Weights of a small transformer language model: width 192, a variant of Adam for these matrices.
MLP neurons of a small language model. Each row is named by its layer, matrix (up: input weights) and neuron, and shows model dimensions 0-191. Each number is 500 + 50 x the weight over its row's rms, rounded and kept within 0 to 999. Numbers have three digits each.
After each neuron's rows, "fires after" lists the tokens most often just before its 100 highest values on Wikipedia text that the model never trained on. A number after a token or word is its count.

L6.up748:573583490475486518401533583583491596528451495477449522473440511420391511580403504495482444491417573465388451446492505432516441565494594531470493475510498504612523424533554610498559510544491535586496520467505417479446458511558452540513501591485476497589488547549478534514573549446505490440449445540492470597518441432493511572540444563550582466374478466471535471402496590499536475442501492354400484564438475490584492417574481481554499516531509438534508480517499460462523510540559451525507552420537484511520490483484479500584461528526549529480435493422495465531515468454478517476
fires after: " " 71, "1" 7, "^{[" 4

L7.up685:515570501508481598463577483559550428511493501515424492498504537515497524535509528427456456442527495477460448528457462509586542456483536575489441495498481485428535462444498489543488519571451531451363554446451495510481473392509503457433558561474571520510451547455507496378536478484580465535538424685469448478538479517413560436534410563480541488522561530461467518474445461439599519494442514521530522467402437456536479471532502554608501431446595492496529470487469480593518620413506479504497510534411486498488526449466546432476425591548417574396498472474525482466531498426422512516
fires after: " " 65, " |" 12

L11.up585:524539538533548517490583586561570542520464563456424483535503528518490549400539485508500568478544438624481448423554491518527603542500470488464476543484386583497536391455483555490561587450557592483490567472521561522414596493575586537516492553470528442468376478520558474506397595488430502513458509519503529488479469462407534451339513461489506523442510469457540500424472488462511508495444468471594485485547537461454546525487416476489512519466508505446480522616554482440522588408495466486448520498505479486471514504557581488456442559571418531490483440460533405512532501497579543469
fires after: "." 40, "1" 20, " " 20, " dis" 6, " ex" 5

L10.up622:597593455484509545483528551517567497509455474579538471494463450461450507501466479436425458475485486515417645385448532475586494527478560564568499468511515489487514527479520494544497518553431502438434537447456536552611546465461491524502542500453503489435399518523469511471534497582471503502526440630471429515487492412450507472398457527477492435462564481466462534473585509382663529459454480538506511498421453495595445402581552515573490465496563544486494545521400512515479611488523555501506595514423514458613508472459523443445482495548543556435523456520434522526562529468481484469
fires after: "|" 52, " " 40, "1" 4

L11.up399:485459511431494572512442514447598389521473543499426433519527480440447477500553488456481543491573462667524506424503464490473471477541557509517472527495494584464510412491385584563500515408517529507445605470529496507452529499528474490379466470472499473454401352525448470497491528566478565558503423533462507547541475392501527414440407528450499439569530457540500536494525488505479553483497514456555478515559471597556550479450476508539505430545605505440517523447465530549447512520472530549387524509509548484479514587476515529540459656546538514598476498476451507532560449500575531489
fires after: "." 64, " |" 14, ":" 13, ")." 5

L11.up523:612539548461449542535445592486620511493568563532489447516469477463523450475471489500459472385453456619459601456525544465503476444493520539543405477483411540446471535462510604530479575466447493531483544441569479528461492430504609495482542478453434509470539517445484500518525441538496517537460525596476543566506552400418494518433446406590393432519477499584541596440526522504462534462428456553546445577532476564566466447585475522528435484467492513516499572505483474622432565486514433529495513467495567451573508502454523523432476578505524560484509549417445485460463441535517520434
fires after: "\n" 77, "." 9, "′" 6

L11.up137:498476509437549487536435524502528443535511543435515489525495511549538424539606509436600552419547448560512469468531467506494431427512576500598490494532525489495445479454406504611513589527573628508479559410535576525552439466544503519426451463459466463376440473517518549503495525527500522518470480496425504570549495478543514508432540437480472474429551573531418519417551431587552533502508485456581488500442484512515539503443479465507508412443483505476488604512459485504441539509449546528420501534523533421471565586415548393528433620564433471557513399451425479523447434553525526509
fires after: "." 66, "′" 19

L7.up705:514459555453474555557449505511609445474490568505416453454510497460539518507561478488491529475537469667502535457488426491476409429523512508451425515500433527453481430503411521601469533387501561563463549438495546474431552490570519465399514449488495485439448376534493495521414575582560588552555432549480508567517449468469511417442364469530508441508520494553498528469503529556462511460482520488577485515544491593534556580510408432539534396499532517538487553496437565522424530491553500539402522541501529488529517488475543503538450646489506504559457505429476472491526447441551516478
fires after: "." 96

L14.up164:574477451481509512440507459398475426448510513460605590594520520473486440494608523546586469472437468558448514500560501499560411539551612505481555488516498553467376470477523508572423522512488527547514477426447618522524481384468541473430471515446475459455454480501429536490471422479528469489558571536401550524486549501482515499440596419468541530508513450405402558446498449487412430445496423530499521543482544534492552534527545468541408547451508498520488521499382545556470533468458487572491582493589509480594536494456549485538530427558498496562527497520531541391468464506493489406
fires after: "0" 39, "9" 19, "′" 13, "2" 5, "°" 4, "1" 4

L11.up7:491516545491477633547497503488640484530441482484552453480449525484410496483466496519489459453519531570492600396533492451498538483510561544490511501501477491506521514460488469485490607528448454425435535475488504493498505474387598506578493410441420542442511484479487417524476512602381504541460511598476436491405553399503577493422459440467559453504530476503541537515562533444536563536497470580577382424551408525601482496516487472555460548552551510384482601416574486561491596464509499452458520552451552456589489527516490509488505499525517518508533493474387521481586529511497491484
fires after: " |" 68, " " 30

L10.up286:498535462487449526517648588558509583537472495476504531476408509547435509448459506536478462436557531548468495357588464507485465556488504530442564548505486544585506441503466584408496471473467556522557504566464596532434503456502629478500559525428504508517369536468548538488469548605528536484554491481449483471476547474462552601434416505481563393436505554454591494452511481470541460476448452438542420435546541500556516546528412474509461525566529418486521554569462593373528512529549546444426521512549484441537488522486507515509550494506523434485391492465432489529569524488512492488
fires after: " " 53, "1" 10, "s" 4

L7.up250:557410634528472532544511512470541407473407529518491423464500483554468436421495470489503497474558501595548577414505462542496477489463592571544428525510600506559466462396515403524470521524539478455486518485479571452651490390503612484430559536413440514443462464509450486431537449540495537547484484560514466491518483470422429525420476584502484399554467437449525549419522448453465550522446556489569518554420478522499526425571491468544540498483542509481531506515457532503550531476452459551454560452456436452493497497555561597494551503469558469568624535503459476513551462464481570489
fires after: "\n" 85, "|" 14

L7.up22:499574508499456532511617545557446553547536548447521554465456476465404533527453448508433535439462517573419462324626415464539522597514494556506553538520487544593500396527468564439510476513476460583482533518531482470537489454521580551538476576557489497542413516586493485504543598502472605459471411524479450529537513472486522595521433553515506485492539473519496558482529503508534429407423490390511462539533477443551522457588441511516511434519497463459495465531533424480490534512544506492391546425503529469361478466543507486529464528427534544412445532486517477565528492559479534429
fires after: " " 80, " (" 14

L12.up297:493552448508580460484457553527467508575447483472555533478459570416433531540478529499582461480437536463405479454489479471493539584525523445457576481544538537571567426484512545500523605461502616459431498453590510448483515444569482531477521443482532449554477557498517531578506567464498505460528511578489385519583517488526497576561552536549573472373518534390495448499486546491471510384475444412416466433451574447503502380579541515442397548490605524494423527560443505506536477515470451457491529489524556455473523462503487513517509501466530437526379466436480394502488498414453527542
fires after: " " 39, "1" 19, "2" 13, "3" 7, "0" 7, "6" 4

L11.up120:472554486520522493396458449448458423535534530527511531536466509513367463482533500474516448414448564471483485432579416493554473517504622603529430597524469578466446538527469527493485484434458519428494536509430514485498490356449509510481488515548647477557503557418498576471512482468532473546470539607526477478496519503503512461492559493461501464500550509389533568424486467454520400493427446528491519542515435473519453475539563574557438518532545518461534500460548541614537657510453488510440598342538526511456525519529474511409460495429509507497488431458562508466501502483470457483
fires after: " " 84, "2" 12

L11.up619:481486531492531446443541503396504461542449544539502491515422563516525545482410491459474530505545467613563554516453526502488448314439469567574517570497484519559438486498434488567429500490511457535548539464524552535566547539586488554468500442503490475523465535428496477556434531525417563604531470469490468481537472477482470550468543526477530540445575587521484515459478551491506491503457396490532525438448537520499590530481502376460439557504590556517456590570464461438502496577518488436464495505399497529487544584488466444502540688531475425478476412537407522493425465542559457526
fires after: " is" 29, " was" 21, " are" 9, " were" 4

L14.up345:616515507461526411541570560528586494410529480545553545543468439476423468513634437521436481456542504495439518533492477509426436481488464445453527452546464453455499575436463545446457478500461508508507480424403546477465551449463512471570499475523529520565502575432479518602402459592499603483566591537476534438350589511506530542458504476539485508576521502495555549508573550476521516500529454536463444450551565510520549481539418446504464521494507552474494536485535498443414538565585403463477510541454432525627499462451507535423485534493564532460541453438551442473469482538426519390
fires after: "9" 14, "4" 12, "6" 10, "7" 7, "5" 7

L12.up642:536552574391474504474510566492507479515350562534543455475419558429545459585531453409415617515460496516500518424467522536412506503461469509470526559492473436488514436411362510515491540551432451515456560551553550555429566537538492534522470461497572479523494538489510487504425554463532568580508490488441494516558454495401535503467499460565471485418456529529632505468405563435535521460531425525541485527415539424467485577639549489532440518454502537521493525531486476552462536490552516552548533473490521466606504437521452501458474558464511601501547543439502412550422501540514478446
fires after: " " 40, "\n" 7, " re" 7, " correspond" 4

L10.up64:506505520530457415463582467403481488589528531510500481465346576487493489462470506524453496411558585588508552464489529437510515456420487549652500597410500490559466471520441504557413480512551394549514498581535514522434581540515551527436526557510526521536495476519487524510392496495437583524564564473513513541482505475471504541496528457535582518494524513510591526454477507456484519541390474467381487484611552500490498531491509386517487545494548455549383574522445544428576526479497440407476490421516476566528491654507487544428529518450520509528500547461472471545511536451510464510
fires after: " was" 28, " to" 9, " is" 7, ")" 5, " derived" 4, " became" 4

L11.up693:482481469514503460527582484489539447553548630461569514460493451428543467425535551455453623420485537541475504483617573439543479512516603537471493494497553523422546430463473465513451523469487519488563508544514648452541443444462590482507528496462518493534404527512513462467422493546497581500467491479434487515514587485416495592492476484485524463471539501534573507354498493498456464520503513499513481503489422428519554467549473408512491579497603483478516533564438598432467566561513530488444534393521493472605509520567549425382445483452589472517456541481451455501469405549554452490
fires after: "2" 88, " " 6

L10.up303:486525493501516476526570566496488408552428549430518509462398473430492555486517498524556512508476538484473451446606403521545526525434534514492544542497493516502531417383401571522459534464472441655534580509483461563452463386454491497499535553503518485532465547495491588491428572475528454493460580518455519531446486470541508534429499490538576428493525482470528554480529511511457411581480538487578500531596565474477390549529564443572499514498469472450436569587524509479499521444447447525425519443509504473539531462446551581577495572437554539631583506412446431492433487398486515471
fires after: " " 76, " in" 7

L7.up14:512532547500452568480614543435476420499514514443394437497465518540524472497531568405440533456463515535484585460502412427537622533480479603531455493445501563541534437487475442576460498602363412468473574463428512533488486409633471478447487500496516505516412487526479471415481550559510499523520422543420505472487513433419542555530436518450495528533524543541478528474479482483510483535445464415547582526430392452476475491556534443515487437490612423520512459521461454475480587383459502477483544467454481455429525540457531474451414517459446548523522473515519493452483486601462444538
fires after: " " 54, " (" 5, " —" 5, "0" 5, "1" 4

L10.up290:524527456545407514408576563468499430577493486525508456436451571494465514530391469513397517500407529606476476452548462480428518513416510629461510485463623552518522429516380578565504533490532473516471491512422498479537527429495483505496512429437558508594476520400491494490461534494545635581515464530529432507486415512468429546441517508543577449474468493420575535460487507407488489520422511449526507556543548520516397508534569536560519510422509542494540520506542479460425542484596507420470507478506580582506495563529501520511483589525529532526588551466463404457542517504537433463
fires after: " " 44, " re" 21, " de" 12, " con" 9, " ex" 4

L7.up536:535482509449587443501582561518479515515389479403537548431486446435435555484575515505454491432498594513476446438628525484541377525522487478433587560503479540545593375507464464532559554530419428617484543508436456501540495467489527502523517533612531437624442477509562500504499534487532501478508434534467440461488526422442522514572414554580551546531469470483501547520502474427471429474474493447549528504592527486480516412525467496583450540486527487432452489503486525373457493453492568449467530439497450495556502478572539565541479533435575567556499506463474395494538435507511532483
fires after: " " 68, " to" 8

L10.up189:649583497452511472478464428448576468513457475540506463529537523429505553602512470431444526551454561525454515367454518486492490520538536471518529577502542553520514498545580449506529523578499529453514532423363462520422442535510455469458499454498512523598458440502487472564518412524538449523531607510530415573473482515511527432574432538526535474541490472533505499535516580504519475517534489476440551590431462587451445499539478457550601474523506320459472499424511548446520428400462477506502514554491602563516483468446528541449381436547533476433474517562451441489468509510492442494
fires after: " −" 26, " +" 21, "hy" 8, " Ty" 6, "2" 4

L10.up311:566507527427463443419483554519561496528458495460524404549511493461382406562540492459482506479548538620487526432503594520428435464535550512546518539512528494486520463440599475603520588615527525487456532385465441435451434492505490486427478449469497429506499404590451451524441533440510488515515503585479429540480500564378486534537485472545487423550458465474435464552513493553516475477489504444506521501448494591543534428569521448640550384487508503649494531498523434541532499475515413478507531548438519459478536470491554493514479499462487418469593524570459430571516496515515497498
fires after: " +" 25, " −" 19, " Em" 13

L11.up576:520523438531542510465542513506504533520579538572586478532480508384433528516397510506563478510417522479457556511412441441554518536537597408482536590533428549552507522551503559507548521396483539512473541494571507437425564454480509490506519490459508445600518552485476565563463540479522435485499467511496455514479544447499428539503521498513430471493386419474551519437486522451496507468504493448476480518501531516561499384606575533489388508509500481553452616481497503475476541533498377515408529378562523530525500475515495521451581469508592588439453503370529422558410536408530552508
fires after: " " 25, "1" 21, "2" 20, "9" 9, "4" 4

L7.up422:500605534467394519406485564529438511497497474504560491479409459467472491475551488449535584413402526569436554445550495472478513529448514609478475459534548555513416538517541494516514547531395520528458507576467482480404510441483562568500497448437530496493396513484503476516513469654418613424529463595498451493515595538448552456461506443460470473466495509569476549540471489397525448491502403599517481527465536475466439453540481523507432624596572548508542456489525535534527533486512527486525542509580621539502517587433457503490485571505533462435497482479505430426468512527439436511
fires after: "2" 17, "3" 13, "7" 11, "0" 11, "8" 10

L10.up657:524552507403420371480695607558513513535553522392496427520457553487456528515513494490372458346446508555425467458533441485546535548497555515478555546499522501580470408463459481507478527460472479522509537488490516517504481478467638509485565650472518505524473542497599535534466591516477492435436504490521474469511523519492531513461487549532509484531504484532611492444523562524519440509516417392499441504499525478520403444529559559555512523472488404517434473571542516425471528519502518509447528402456536524528501569535515542413455526451508497473501512438520420543531546518506569490
fires after: " " 58, " could" 4, " was" 4, " had" 4, " did" 4

L10.up743:572578493454472553551526526508581544509465570525483479499500489450396457516450472460440486420481492542418577466516499478536493514544549563483506469506470486531532525425484522473516544521471454442430543484519459478528510482452602544539491470478461484459445529509497510485546493649427467526517503667465483506443527356471527544407375414508475451470576471524546497441545552469573530516411481511561497510467408499584501471567454444544450524554550506490540599499434489485503652544511475525509577512434522410555506442479493473436472546583596602420503469458415522508525497489476423455
fires after: " " 69, "1" 22, "2" 8

L10.up733:525560491470469541512511532527540522514462479502534561496515535481535587531465295463500556389495508576456545515521525456464466490550469467490504481469542506585428568497492510465465477487430504406444545447472603493529489491473575579534534496518454502566522487473560522516569464588501544481547483604411443473557677484462498571592488499491475545520459490544591498457542501509483496453521463515416388515534423556563528550537462535526452488505504460492527520457490508506514586580604531434503538533528492478608514496488531508477540508500514449462483479469454502504497471467528464258
fires after: "4" 27, "3" 22, "6" 15, "2" 11, "9" 8, "8" 7

L12.up19:644493503501478485504557596611565530571504515504531483450551547437469452507599470413536502474502446512477506534428593468454466442554425476479521540507426450461586399484558440530518531609554562455461453447414572495561494436424502491503538590513514483564512492547411465475455498505538571487483544511538509545495549492375481541525505532592505445639500482473394506535547432460472533470506481508494415500472513506577443397454482496546530480459476561432381455542572505561550483458521396514506511528450505476507515456553566489454448494449515481533566504499470408472450592470549542497
fires after: " Em" 18, " arch" 9, " an" 8, " non" 6, " Arch" 6, "An" 5

L11.up617:564534468474470546499487559457620537519541557508523426463503493460384464495525494492504448434482500553484551444494516497528484467529505536493503519545456503511481565468489527508444559478521470499431570418411522451559534446428640483504552473459456484440466534477437522491537477578419484560499557659475509461435518347437480503435490457495475434539547448505449589465530419420536532495445489518592453464484450525620456474522423497596429532425537508442557530462504471523501675468462507509489569541395507445572526483527611526464467533575532494423523549495472516471537521470504527484
fires after: " |" 64, " " 23, "\n" 4

L6.up301:510466628546584548519493577488475448557417507570446433555523508589419478454450461463544556558481557550466571482508436375475528482498561575594465537485585487502459446468454468595527503537510552507453561423482499466537492441501492526513467594478477485488439549507462542461493502556537518446450518624496458582552439468458455457404508515538494416416484550515485514432504456442494544387525503503491486530435492435509556446518412483532483471570539495383502540495529513589601585526449408539513521416463495489545547507476528404495495505484506469538533442498460373470532431495498604467
fires after: "\n" 28, "|" 15, "|---|" 10, "|---|---|" 9, "W" 7

L10.up344:493525427512438460407554486504542453533463520549547488455471402429525583470516502439447517471462552587506571457501620482537469464476476546460487559475527535490504474547546447530451538597443408469474560554517590462550544451392591481461518419534563510485317540585547425453475478586466564462464467514469559491575524514452522499545379524525562438537493512493628506455515459426507531486482473507501446507511432501525476354469543580570529523527592544567475530494506600498485552486500530499518498450402561526470507519539530529462454451538522546445529552527483458419474539504527437499
fires after: " |" 85, " " 13

L10.up374:476469563577484588444515505471551432517482558630472446550492425559472576424419444440518498523504478539559574465537466435487526463479505525514514508419592431418482437507457436519498539547486474468445557424497489516626534470496538574521460585482511536475410419616517499535539493537423533512374430535447505523524425509458382512506475524473486472504545508542453612453585492465473518396492498522472503484481424501507544456554420528502525399608631536403522474517519507605505550446493453496465520452445470486495516471478528434579507542505527522554475540509539499484541457499522602449
fires after: "\n" 18, "|" 15, "|---|" 10, "|---|---|" 9, " |" 7, "---|---|---|---|" 5

L10.up223:564563491495511505512501414434531520439485499401528477556473549495502415450508523461492461423424530501476488464492499516522500501524459488462541445473511470517402499463517456498501594461509548481473530506487539550537546526486564567387546467472544463536502404536453476454490488651393434498521449453482420477520635464500503467569487470493540546562370531561523473493489477497492422534550420552439559385455442505536499437476476449473459599546607470491432429522372531618577470437405521491499546474617590507517533543474527524457457479491518501458437408475517486439456466547561543509
fires after: "2" 17, "3" 15, "9" 13, "4" 12, "8" 12, "5" 10

L10.up707:489465516446477538443598507481546461461511472548455482517495505488480436488442467485552527546515516599452516517538493502582431432573568477503500506515519511474507428437535489539517531584494476480378503496469544489460478423443640446521493470477451467524462398558569461488481600548497532546529504605487441583539567511541542540562435493660542492593484474485495516489496480469466507440462487407495425444492494602575455490533495572622512434486523516551505594528546509618531571536446389540419554517458537461497543429445592510421507527496563472510531511390434462482545490486435489454
fires after: " +" 21, " |" 13, " the" 13, " −" 9, " National" 6, " M" 6

L14.up141:543559530452421507445415525427477468554561477495438495521461502526502440448623552520539467435461559531475433544535536449475439515545446480500486490484490534503478461467542591541483526530461488453510511451368423508400515507494470531511418494465461428512500539479402532500532375514552617540500524604446484498452573549494521497417590551447495455528444538460509552557530499481436446563475470508488557443426560574453455561485453504530422507511670547404495398532389427475499470431459422518493588510558553556512556442478509505479511552472527543521579515493524431422447493506498495544
fires after: "1" 37, "0" 30, "2" 8, "9" 6, "6" 5

L14.up523:481432593414531381463640550627494495494496440460569568498429496569472559449436502444447477443548510576520532481557460395606525465426498424506524525460486477493457426480426527511436549514486476597541569495518560568478412455447533508522561508488479479487509506472552552547511514526482558525446532502454437470470568503481521569442529568492501419535549510475448556493537453410432475522497521513496543449556614535467546552452456485516519512439471461436480596592528514462453522519507470488395496468424598559559508569440561505481537602469542441524543442595490428475469490525527554467
fires after: " " 79, "," 9

L6.up279:559527528551539554442610480519569451522540499479494479432504498483477489484557475460439498447438421568487459481510484444589496496505516574431416500493485592416435478506465463519498564559524525476432578477467522442529436414480506487495529520448522465500488530480530461465451469539539574542503381629500485540549528556481513500485395526555472458592585502434453526404521501460550534493475505558547466489455443434608504396549545513632526393467536533480484492501550534516478610485530522531437520496383536527520540476519537474386312590544479473529531505416527490480458468467486483475
fires after: " " 55, " |" 20, "-" 9, "|" 7

L11.up19:520547493552563422468465556474441429506499444525552568539391542513416417510477532549574534460458602471472483519600450495483417527417613535503546474480519493569462496497452558480499535425470596601453496525485423453469439492467569526492498507521553507550475453438458664495504565474565517470490553484512441485422477496550519562473647516495560512519450524462437540419526516483447422473509509474485547478463558552516464530541475471467474534555491445507481521581391532479608459472396441540448535446543581471531516486434506535498522563421542490510497461458492434423448411428444562532
fires after: "1" 24, "2" 19, " " 11, "9" 7, "0" 7

L6.up381:596586545454488526473661558552515556520514501460470489470445493420413545487552488461392460423401467610406456444529478444608491559503561569442498536516516569488492425497447539553465567555459451551498549556500481462481462512482507540465541601484525471564423566536531501548506519565421535455452416618499433557519585461432488487485404544509566451517528491415537510377509533413546475504424484484516491440507489468509461426547492464542490519467552521443511530514521529455429550479544557505424571509444543588533500517480515459411434572546538539496527482430557481530509504539511464474
fires after: " " 76, " |" 21

L3.up660:533524438498513472419547429513485568519531533452491459493449524406402474588521541434446475450502534522433490436523449419556427563513516520516522544508440450542458489572488529555524500475425475569495559582505436459495588516515477506415577581519396440573438520657484576545488509438480482496553423558510443602472494470414395452532529484527559451529542456500493536414516582455503505518476512483451472435513476408539466467518470482508422577587550523522453585533480467510450557485564518596496635476457541516490508508461492478505482463526581483502478493524556544522433353564553514517
fires after: "9" 22, "1" 21, "2" 10, "3" 7, "4" 6, " " 6

L11.up308:575487474560531552487494550539535621523475631427407440484523577591470507476451454408508514485542472521475412541510485531540489518568476487466535496526467539541440483567521472604562528490549658467460530544513538495503481522502469527475511555551461505446406454527459521399493547485584407521510448449417512523501491528430545508373483547434532490429580573475496608386513507526513486578443509532515524413476427456528485536444489476591460482555490519473492468569448525427571476540522524461454487512581477497493503526481619433466508552543504465475491390477530476481514424379542495453
fires after: "1" 21, " dis" 16, "." 16, "habi" 6, "é" 4

L12.up252:637445616551444521507525563521583512560460504546461390491501504463496514500535469484436492528477451544526514466526516422506541460500481498539521500527439451538601433524490493467403547562457502463509496487431535570532545504452501519547510518516497472502427501505414496496455502532422517587463441526487495520402514463443417500387616512549448485582486462479574547525601507491502541519419478439457517550571415526566487367503523499458486453527496545449514498508517442679391608385516502582567545489481457492469517514460564525575518538468533583563527479526534472501545449554518430476
fires after: " \"" 34, "|" 13, " |" 8, "'" 7, " The" 4

L6.up753:525506496496480464391575437532477458561534474419539507534448532486526493527508536355419437461487492459524488466487404469533510494502494508495453442443502558516611443482520472565474490595467433504443587436406450529565513510534446470509476515524585408551476495441493465498483493457509469600480478564408397491435428512430467518516512568490486489496601513427538591441481513377551450511454476449538555472495443455576542521566551529630454504430540500526514504570518456563424647450533528527475599491390455518490578544523579488454438565490497473489483440453478513495500483527550500519
fires after: " " 45, " (" 7, " |" 6, " Re" 4, "–" 4

L11.up592:462470504502500526519546458500618430498412493552509508470507491466428463468416500502467423501474542484514497460538531461507544478542585507505499458484436546512554503406520530464502640458469489438453567505430574523483523439427577483520446447466489481433511488561441460473547500508461432523476556519449451466386561368497525513462524486551514466485473455485544524495565427380534598525482497505563421484579421522668532455498515510583441569566516496437505568491562458542480653408499516463457533479442539454553499537583572569497476477540524556471490529548444526455509510379565491508
fires after: " |" 35, " " 34, "1" 16

L7.up205:567546521452510536443571524484618480472431515461480370472510551433480525543498573453429468407430458498477474463532464447520553532537535480457522436500524526506612417425537513541500564494438547475451556420433519500491477434544510476495480526447521482532471543472537477447426560560561522516506460614474469429458523449342486485436512502496541466459530496480520529412512497508517496502398470462537545568559456427558476509552570504580476420418529460466485468500445463478475586417529481417488558499360455445586496483471543529454379527528548546508452474399498388452487483452523492552
fires after: " " 97

L12.up280:575491422443451449429662548518493558529438505463451482502466574465485387565506463451408560420479451555507455522537536475546533482505456478493632442436353424444543459417367548563498514475499471572466540519541488532506595492422565529429599479443458432604418520422520482522447438507470577499537518488513525513484531467408449518449507478522589427485459571469517536468526483421508508541457467477551487506617515514506479515470596516503537496465527571549537461573518505503468546430564526468493529504452512564490541548548544502487432562497427505508576466547511441516472508511513479520
fires after: " " 45, "qu" 9, " re" 8, " f" 5, " (" 4

L12.up512:513551482502501531440546474438550445433507483617486510544489528531497431440456527401614518490451577552460499474457570466562538489486639554527528478477552535500482522451399440631510558552423518528471550433425543479531516487481545570446477420469472499590448482508514501473513460573480541446554470556408442508544581429555470443451486512450481515426451471470527436426482404478490490499508477549455525529478491550472455468524554531542456513528655556440529420529431586581534633542434472547460586485503500517528529541439496569444491520575536501453514527472492403419492497444460486501
fires after: "0" 21, " |" 19, " ISBN" 9, "9" 9, "2" 5, "}" 5

L6.up528:511473564582527616553503500473560440562452529559473477564485508571395442474449465441542512499521558497532584456519470439459536461487521524594497480483589465480459512499549487533494509561494541468430579443443533504560575392521513522505500627414491483429391503580478515472555482603537517475497555617443491523501448461453446505407465463469510433510500539508497513453566432451514526427545476501498496486483458464547584400555387454513460449589573393431524525493516538601601603518496426505480552471461512494486539478453542462470552444471499423504508466515461477489526424491507607455
fires after: "\n" 21, "|" 16, "W" 13, "|---|" 9, "|---|---|" 7, "---|---|---|---|" 4

L12.up21:551415507483496459480522554422497475482485506392477494512514480515460509507482537492547554460518520565533470488517487457510473408478545548538524477486519506491502541421416584634505525502587608576492547422455486530513550461558471487396475452391475455441451459484507538495525552572536549517511430526480473573456516432560474472465468478491455512470499478583418530419536471575541495485500511424578477467519555538588543490402384399500502421524475511513369544509517575455485503499543531503451485551443574473512515663444506456543445632533532465529473494456396410447527476532565580499
fires after: "." 89

L11.up735:594515495489497439543533484486582503498450550428459455546493539455488428509567524458506509489589511625427459442488553530532494410522515522531525455459463470475473462442501480520449455510572592465443533549550579540482483533521473441409586507447498488402426421552486544495403465556488525598470496487460503529476478411485502440450526481538489480515524484415453572493527445542489536511468471426551527547471449590555580515450419468476528432503530505603512653546431518538514492438485431657371533594495506388499533501457510457504439602504439573505533476459471520536535513512528543528
fires after: "." 56, "=" 10, "′" 6, "===" 4

L7.up681:525525498495531516535641463543515523526580572391558493458482427462444440437518487492425519383452448582484468428557514514503496541508473549432514513518512548551479415474451504504486588538524427503500511523582542431683484472465547517492585587521508496527427603566563480435515571512423569562458490490519513505536524459423454544457502541487520435538540471489501503468518455429554493490421533512620458511513440413505541448539557426525506528457501523441492491530530480470468513480468482470427524480402409461560485450591522500419449454472582506600480470447552489488482437600583555482
fires after: " (" 42, " " 41, " \"" 9, "\n" 6

L10.up316:489592558488502456431413393409514411541485434525518501577439494474430453548532482454613462437461573492468516432512370491447432491431533532502541482483518528451470564436509438599467563452537482544475513520476563532470526500518477553539512527515593491504451570467569571511565440451570572544547508536479456535510525491463501457538559418428588516374550546467539534455485499337514379484438409542474509468415579512523504563528552533592454560453578519484480510455520505569539536492453523434421545471532527565568542547564486446489460527534483513490518422472524483452491507493528506491
fires after: " in" 42, " In" 22, " " 10

L14.up360:472571464431490475401509547459536529485490476559518538585499536471480434533529503530597407421487567516468501458516425543561389505537549545443553462560520524531403532512492530534570452526402545560417541517420523470423537453464593537453406466433561394557455471510480455501462447548452518488513564542544501524534559519497526493465531479446450436468513541498521561436533505415500515494487421544507458417511486561464418491496577431510494553512560552388483536505368488511529515475498472508554578569552526472622542448402503507436411487439488522499451456407565496447409514586533515513
fires after: "8" 16, "0" 10, "6" 9, "9" 8, "3" 7, "4" 6

L14.up498:468495497519511454622531555535527444509488508456547574544466433499510450457581474434486502346444549595503526511553527409535495547529450489432478512546500569523480386482441553443488579477535538488501576476557511461455552434515570575532435448387483514477392514543501489507521532698537560492481528486380424453449531556463486520449396539508492433531552521514565545468530419457510465536538505569532472412529506470483484515490534434519487571506618431520507545473461527493459512512425512530495527489439602447586506500456543492431500532490501424443483516558552397511452509465516519480
fires after: "0" 26, "2" 17, "1" 14, "3" 8, "5" 7

L12.up446:538476501431476494560445487559575554456469494544489564510484513506488496504597454360583542452526516624498527452488538521539432444492562528514434456511563509468419490465463480568492536534613547538486500536494508440493487483571565521368538412484442507439456495543523485524469502648491520452522468592458459582544570478532545440548437394479502495419463442521409513463563380630502477482453500508493471460507494632472411511452487508475579380536532514502480516452519503536525528501430514549443530550489542513548478596440514520547441582556519494510484521483460450513505518440523476400
fires after: "." 69, " |" 21, "4" 4